Weights of a small transformer language model: width 448, biases.
MLP neurons of a small language model. Each row is named by its layer, matrix (down: output weights) and neuron, and shows model dimensions 149-297. Each number is 500 + 50 x the weight over its row's rms, rounded and kept within 0 to 999. Numbers have three digits each. A neuron's up and down rows have the sign that makes its largest values positive.
A block is one neuron, or neurons of one layer that tend to fire together. After each block is what it responds to, as a language model described it from the Wikipedia text at the highest values.

L6.down279:483478433550462500556493538550449525448494517582532477554512547517497595566476521559454432525549503479424567509552432434496585527563474506455424460522531507493542534554508529477508468435492482495466521574546469512567433505494522487475587505549438435480419457500478508567438483613508502557550522448496566552403500467480585534497472492461533499580468462493480428599455548544488471441535383501441461536525517483484481471529482509524523507481632462550
Responds to: Mid-word fragment pieces

L4.down104:507566470457457643486482463477568526521522533507466566506459508409502438600531560554525552528380567453421479524548557491490480585481467394559486472524446463425526414399517427535524413532422461484570393501476525504492430444512560501468514440525515414508494533490555512571574467560431573518446462507501416490420504493587510498501544464425492522460473534486414440554622502464492446525483508525553539598500434481489515521530533501501555540533536484519
L4.down114:483476470501578462479455494541480516488566546549531482613497432481531402460600474586514532386551551497498488470442562527363492595512494568482517486494468470476480508546465481454541409465582434500563569451477406574418556534540563470442528525553562504578498574553495487495523534572451525547465525432441369515478512512439508522463505510464391455489538550553514525599512513434414600493489568476462544481507537470498461532532488478471645465505478525553
L4.down119:540509499446530485573587500596592505507515543535455467433493491507534516459470527539518515524467448408493435488583487585527511493429472566433543460555457494491474550444517615520439402489586510490553511581432514475468479447400490531540535504610491535483406525528567482433475531445522457545504448548527382570529500525486470495526546657383549451500486552463573520394465500531582485374509581496577553512550419400519543459493629441461511445499549485477
L4.down139:483505542582525505488504522555526465405473503533375479411550466493433404497515501529532506424453494553482527505527522443450467504592525542445514500516401440453480419492513565495522452537517404527612431556525565563425514517468424562432611449518504396540575456487436458506430526436608501519421556523629491479519493491555474511434456512500463479520503574444476508512457529511555445549518449551478593498571506532474540482440467475541529497546476462594
L4.down198:508559484573498415445406526533454365523446513537475471492530545503566507585672528488484640486455626423542450405486376533584456495557520436457525490467412581535493588538528558496434462488485534532417503410561493529449414452489570517622457482519523489502462518512564479589526619523515446535515494420528511516587548471464481492528528569492596607481410545488529467420525457458399415509444506492554441501498565570500473433473427461516578536517543418520
L4.down265:480525516519502583509495446529460425510466517470475552414572485554511516564479510497551538521452523535396486502467549484494535469460452506458445510503457498438530479482478568471388507483564515451543518633554476520471547536479596528493406608533561550559569492555531436435459561553449534462444504627590528527517574472514547520492555467555428481457499519634514422581501411461499529455475469529529539518492394573410549533520552531506499503541501528467
L4.down381:562473439506380596451525544441439499494569494526457464498498474438492540578442418517482502447456511429438429440556489526513507477571411517503473535550513457480473505495559540580552430499499507470481494491548521572573456448362566508482486404502567412450460518547558477535446498535496518573425403386498441531517521417473588487552463454438567485538569506548438397506551544444531446462558628536485558563519477554530515436478443490494450468518558480482
L4.down424:521463444458448494506466481466506491571567431471543472539533479476489434363420560489497516383452453449520585466568493533495549439542447507529569499552436579491532491556504542467487501473538541394511485482569497488616566552496435533501553572494547473574500467401527553531513529532417539467553539502519539426535485524548490528478501485448524516523460518501579499550443522597523560404573468551524498460607445530488446496504512515547427459492430443456
Responds to: Copula after article subjects

L4.down9:468537514566426556552485483453427499548457463503529436505500548513466463603531426599461527523468468555389522501429533423484549472451524496526447479556472499455469434514443532391530520524456505509528593452525530448453584448545418521506474502555454485555613487475430395493514559480494475519529594475482427521539484537476531422541596512466557529409437394559596455510492447520506518551557501493506541499511463520598584462474479583509524515515471493457
L4.down80:512479533550498533447489507554464519459622521515505475504558562531476404530496547424400509475492458471494474521588408552555490547504447524507491625491436445563579428473535430463505512477505560475496500447492512508637512414479493494546459489548527540554493463594529489486606523419496564459451458511571450540512610524553466607505591502418494552573611492622556493531506578443416508520463468471528552516429475576516528485519433445496539514501444471441
L4.down126:593432507446466576568332473437615549460418543414638433446514458608485527497588529586515538478537470585472452578474524525524507554575432534468502440504542488530435472481464546487467570477441487528568420495467499553501469537515468542447471474418579517509468565580416421593518494539536488491540452517523453555586527516429435459465545451436511427504552525490483515490465537481517532510427501472446487460557459535431522479537488455476556594490555532389
L4.down136:516523510478485520507428453462504405493524454620524547512441415549425558601600486563535609504445513531553484540420450512542495509517512600499572513484499454647530520497498505422530495479431430448421572481545428553502455578570415487572471600451498511476491502503425547556512554532508446455553385523563452515435512615499477455569620492494459494488433546567533542507479546494564480463476465438532471484508522497516476532565470550482514443462494469549
L4.down222:461535457418494441450468552475559458527494533579485464432541563449460544602534586451444577522504431445535428539493501467524499585430599451565578460588407540520491386460485553509502519495500538540553440514478648429420477483514527495551348474561459507569416576504457546568509545429530475465596532550517523509467534480496485521478663554422505530516573503482564501424540547508482463498366508461473601486585454552488490438587463540539520524448491478503
L4.down316:517480485469542551436489444491544502502500508470463457484539440568582577480475610381453553448475507455475499364517543523478530497366488498493448524521473538442457460583591501451508535454533556518483441495551476516543506520579536546413479483502450469438522475539518516456560374526443543526489580539461481564550488513503558444473479608471498491480617559475552490499494556565399567458516460489532479435453400489452535519535527464578535518452487529389
L4.down391:421498528474511466529511550547433508411527553589518534479495636445495569588511483445540425495591486536505538554483527440440476411472489415552434474455525500578534460574524522494473527537423566436471510515488407458462473462597522480380536466525517489583487492524488492391533564501468484500622423498560558448411509506584555515431564515459572547482581529501572438443544526513512511500462576588503434480399475551439457576460540534544491461522533557521
L4.down423:463474515399479497538522509498465458452436518555490569534489504461451465463534573504512504586477570472538399476548479508466441411395563513480569500548464515407543520521464463577546535428486501483571453456542489493546526518471471444527450544552534454556412548530492462543500446406414548515447526474564391463506531513624646563512528495558520556559518492477633455580481598532492552471513547567528620606453486505420466458547525460425595465511487484445
Responds to: Infobox and table fields

L5.down67:494465511538522464504575525518462476490485569468516518589468555580511507517471536530474444518396500479493658458586494520549474483503596458509486551441448597512563440459648463567455517416465567421476521513530451540546578553400548546534536481545496550542492463491472590537500415482492410592458514484469523488455478508471562498423487460464562400570498558539476503579431454466545462447499503505406481472506554490470574549461458456524564450475492483586
L5.down91:615528463518532501492442551525550561510568495503500468462465553366540503501551544530415452549550481480481483512492493511545545642617520576515529563605590462576415559508566491429513456572487510483548527524558487529410509517516575510554522510522440532509571471448485442475534571458513529492502517574409429454520435556462530474402467516352484473522466430485571437531400420566484416520560450448425525533648472504594467454502486449511546515431544513503
L5.down197:478430487491532587503389479477464498450435399470513548466581491506432458502472530482544519405495483489438533420687527547492530473455468576490510545612495499621515481504488502500510520445456448574610485475431545414593538526394447520476488511482491685501509514523491538558556505509405418449519543446435542456544439521503441499476428442476490495484534451603482514511509540493552548481383474530516436441542496463459429504521596563527544480542452549488
L5.down253:558460392541419555553496488484518545501509468472506549470475486493422504600444570554454491501503522530506487546454425609489522539461383503476437504401441574468521496459392575487487529557366485459505483533527484484512573476543557482547560556496448499458455439372458585485470546519436537475508561477504514466523465590554473489542501506478490578536522446444501568535501441534460469442496525516440520530573532447522560477486487521586446493436541469510
L5.down333:484467510581546511533476499422468532448530545549485518487431497422451487518518456559568501532598426473487571507460560430508464523471489532520520445528429479435443522475509495438446522540583515496510503547467569537507478567481522457455394491451487453450469585503516574532437509551479408492453568495434529417487524465515519491520490500557591521411402457476373486463511537423482481508532535474557421530634531463481473463505492479491462513567479524445
L5.down364:422473529497525493475470501423578506509498485545517541544558481470462563518536476602520551532480456511500517505632467443540354539426460484447536623459502556473514551476474498513487516550460518576454563582467483467593551486387468494521498445605471550485463507552467540529472586506519472435562605469541563519415466505501608496544471454430537403567396464486493521566451492547404548427537521488451525604539424490475605508584597423430511437506438561506
L5.down375:426435536502479457515570519505571475512424469540513511480519403492476497494544367602513535458501500542457590443506499541505484575536461470439544564488532518471515446498535521449467493440512544443557445479471468482530505541474443610542499431448569558569503527503460439627459451481549493466473442454510470592520589586498548450453511500495520456533566515519500536532465517432447445511526577462620524488436519437508458479514404489477480524473441528505
L5.down447:461507527445549520512533510430523523509529523562470480524534537484516517590582451488470635489544531440442548540453618516457412569524525505501419509521535515413460456490486504491550427497412479473408573490454540475482531605451515524477573535424536484469464557491492411469447446483506477531407447519405387553496469492457542440508519497422478563493510433639469526543446423550427408621460533526519447515586503510527418429495498504516451547455502475544
Responds to: Bio opening predicate words

L5.down7:429503464647530508473512485511546539481507543529459462490569518491525495521492506572480447423532469467516610541513444505514463500542486539524442484475569488575504578463498536452546434510536527532493500541474396536484489498475504533519489583521356435545542507503467633475454496491549456449547489540505556525539461474511502541377560469449412553427448450425533590470585445520526503560499424573372513456559490498458531548440495451463471521521506546579
L5.down8:494421480436554543516501482483543479486541504484548515444558581533640448497454468454501493526510480544497491481467460452495465460548469475485468425469428439462498580508459448569507430467462505524408532573461623492624524558488431490480524529447542467545378571510492513510482532451460441470411455460597495494494433506480525550492537552573454546508430629492485421475522471433460579522492506489460489531467493523530490573494489572514455516510440489430
L5.down65:501481431502611458497521585567510432419446461528548565516495511466504503498589455492517495446446515449527429492500462550540536500505549515491379477536539443483465502411504459395519493450641480522529467419489517568548612450426559482464558489427435468507471460508474498561487487362416445483495501523515484466415490492582459542414550498433478452388448422573538493559442567506502494484513465459517611462554575535553496613431487539535531502448518504518
L5.down90:512527498517478501443517546439425533509542455472419499508418661471530451443428582569520517388462430391499507486647462566501594520501466557491479435545543508488411469579460482479489454517484426488577464494502490670499624463354524444528575497476521531442474488424541561527557530429552492492519569540511459424436551491514523494528492552541513564511491540451552522555441510462535452485539533508426526528391418552532449453495418544518487538461546500468
L5.down113:474600422619554566537470511561475504528507533404525436511462486555513570506519576598481539452437509559369475577549462487422478503534643509497441512545535430498454438471505523556499531416489550502523434511552489526459543463461563439549488438542459466455517475619491333531594573524561641484475546536453522444573621370545554536477366538441542463506557541491554562485454484549565465482512546585443500500531484495478571535518501527587539410406524522527
L5.down280:451532477468559540511453492463446467520546548454482562486473577429557524443472468405459507586499419537487452540581544436547505543418595442437568451518408502505493559625449492474473571517539470419539536501475472426527448476449456496533510418590481432523512559595500465462538526451373491447591590453490413464519495614546500427519494471484564493444488544514464532491530488532477433483443524548566518512468472521463544438581467466522585516459529586406
L5.down284:495490438500511473486525516560570441495489513474506478430549540538519430555460442495380477580524466539430518482630532461485564433555518494420530456492473486512520606603490460508519470498539509462456494449429544525567508445405494522491348548446505539477479504451427551496371447484502505522439386469429512526461511477501491506549456493468439486588522563481509492548562433461534466532509422553537482589524478474452491499412481474443474450548553416483
L5.down389:480417503532546455532546462485457510547437500445479433479505511584429503431476471479453564439467387496533469527470492493460445500451458461484467464556580489437515602590510423503397502544565529376448527496444474545507463508527502454509479582480473506523437626536477525428404505499469551414527366455437521484436515528441556575433507418457524586556538456566554533519521449499464478492511506496555522452550576503533492480498560418561557469431553539579
Responds to: Is/was after there or it

L4.down2:476531587477568569492513479490540480497505453433474516503422461562559500398445595531506488557557550460534525456536468437499468539578493602497479443576587475492499456532518508627513453494476515454484485521499530474405509553530445485572414465494420493508470527528476523451481493454426430454534470514527478542495574507485588531482499525470531549490557573465535455595583429453483549537476454557538448548555485483486574492517388531486460473443516477407
L4.down39:512585480556483587524444455506510539550533462424451397439593539591605473479496522577492521520444506534473454394489437481415527545518585396455506582582404534497547499649595567526436528576454499466544534581432565519503434404545454453487528460427478491570458528562490476568556495542471497490512546399459448593494442460393509537422512559512485488464470439440497492514513502510511493490454532448460471472485485490551459565463455514514555538526498546504
L4.down141:437497542458490443452449439465505498506484475560395431403493510537383568451575496432549519505550509534478561518513549513480386491487425553447536474508564545487506605465518478519431539562422531538516443505430513500517447575466542464546481462521490496567506528493548561462503396491581514543525484533526474452470545511490473558536535482530561463447516394562496527480552566529608475556502438453555443463523521474478476526502448541484525618447473558493
L4.down161:497525511495445516499503527450484544486573445489487500535542542578504541607512510452531448566549554545540467492510438440496440513425487348421490546515508532485480522578555443523464548537413540515525519484574556522535549479588496458394526554500445510569484475517536446477553464483418414556503586521539493496564504403464484493459427529499506561469373436455605509472519479509548451470553534503475517529518483521535501568452456436495632479508487581472
L4.down246:489480591498498450562506505511589449463457498461502492452502411586485479449426576463503437460565495582485422601354510475545495399532524432478524526457536463497516511527480432415558567534516471464504483515489497543482549430595516501501535564569501522608404477465544467569529526502419492463523454466474524546450553461506403523494467455464498405449552464485549455534421512514508538572430536471478488501455452572566477472515526642490619477515473497503
L4.down296:474523449471530500477486515467508535560423492540527503408524506409546549460524575504416459531520532498539451522505450480542501444524476556489468446382590517428458475476478407602442566534396539535506484475525487515596450544490393465512492507421471466542554500463505506467478467427495488571495555553545463479476580460509540487505458500577476430482450583520521554477503453521518483547491507432552431567454501470506558483486500646511425505418551439586
L4.down338:518587512485562436491496448479468450518571519524506460547686537510486451407415558552539474548487514467567506419494467435514470471555469520497377436611465558416432455497536512553489426565488517457542513570445493481454536475523569437481531501554524496418530436422525496617471473486464520553538488612434527450475479573486489592558537536467479494449507595534517476453650534490492459553537576434502441463633449394532523546413442422441515561509512558446
L4.down416:453553534560505541522525416512495510546501546502420503487586487384540481450563451594477467423543449546431413560345535501458457439504459428578396518504554496395584496475448496572501540525524504488464431487604550525523451439649431503558572525508445482545455439524424508479574523460481403506405509526495422509514472462450459586471503550479455560503412498526481499482522512545541573460560490507467587529500426467458491476540503567459482426451525427465
Responds to: Word-initial fragment tokens

L6.down85:434457471464493453449460492382424522538519544498560438558513521481479453567462484553481429499445574531519605350616437540584505498467538549541439433407450443491528462453523432527487527386430423445481469572500461637526564507435586514447527572538491531432510529447549458458545454530520407490516505560484472562483515413534538501433532554539545487491502566498434534546490437463450489516487454560440442524481529493540495424434483671579468463474478515494
Responds to: Copula after subject

L4.down165:484579423503452515486595595454540425545438511469517486456502531428566399512599470532553534562493551471502598505446480502534493455510529565584532423484548523563483553498516527507488503542438434517502484446456534505539551494528512457594470522511481498517509554417537542516460556502571581559476471518565526395528484517456518479488505537527499554429496480496544515455479518541547539553519516502432484477516523517501385548430450504591490454572457420545
L4.down188:540460579430545446506422415478524418438475463647449363603572550458555544524564485483568475530544573486441524507450489486468513521398526444495526572445437431507461525521500492453483491474555570514611425450472468460503500511528520532514485519552519505564459500435418472507457487457537494511540466559608491464451447469423505565602528430507507434511497510496562524540412588443466523549562480491535419506574487511477510466545516506473601439440533521487
L4.down242:515531572469409453520464429465462423428536489450509479557512509398495500464541591536452490497530520460477453571699506513529521496485509522430449389502461379490427455527504600582438507557614530487553471470555464531592576520410488489541547407496473529413447436601492473543480519391535443442495499473579474471506502393634430513543483549541498481386491520467563508537461484468496455484448456519497442478465580468458471493515513380457567419512515504507
L4.down244:487566493477373439422552477493460466446478462491498492506468516528538506479479433422435554421419430457499485509367461490444451453406484511425514476488483437488504592519464380479453469504535497490507489450465561487341499509621574465461511517542486589444563555519460515558573507413521527536380468586490467469444467466516534505538423483468474537527505450447501518386539475565478438467509543554469502459580545473533495563488477457459499521479488502496
L4.down274:602499479499436501527441548457486531478499491510476543423498521536475453453426516506486425505476470512543495488600430523526494544430424470490512530520550501542526477515489430481448527415560452519547534485535553553562518466485485548500676548493575403534450543468507456566594468553416441552480457474568515530480479591423503506641497447462505488522512477604478492535608542525467493485460529579562582474529444564492564559442561458471471508474537528422
L4.down303:506430526498533450583445582470528429486502500500463512498564423478489483484474507525449453449490477557460452554482470467519593564537536515532382518479525587441507377520497562444511522472604432466540541533548518554530497400498554518559553480499491538568418501523513547609536476460491546490541508562571526521426429458489478539450503475405529431477489515533485483452616485505504515436472562523518484500519440585524507534461528452495621467544533495482
L4.down412:468530506496514398517518549460492510496519508539470462492473516503499454562483381558544602458532482484512462397511430493535461447486507534458500452454478488482408480583581508466494555475571489463510481438526434453434534491476488450478469613607411530538564508581503556445609548471518491464542486528512522526519441488515561459434389460449503521505473557516498519431531457554506514512522484499493535363506496460586527501524586397517518422492491584543
L4.down427:464435464543474591478482635593556590495552505467399433489507625496399531385397622400552429469591480464481412656567525535508615508467554592498522515549536474476462513569440524534548552534597572472510594503520614443540482461445509448520530489543497479533380545541513530571532512423475569477482500564516496563441503530516523433410522478466501556529501394494514512441514588514570514471471494558559453467585556412540458534467437475491503529486532537539
Responds to: Equals signs, word-piece continuations

L6.down176:572549486484498492551530491487518536464508526525539496514558448597440470612506497512509466537423573469586527571683503596502449514540580469545500543512574490473544488513592526529515581475473533486473508517516409424556495481426550537506470521548576478504396592530366414467496436531499538481452503512515441571468511559580476571543537535554532446430516533406484453528537509512421521559518562572550491517467452516475486521515524525463502470581488439501
Responds to: Section heading openers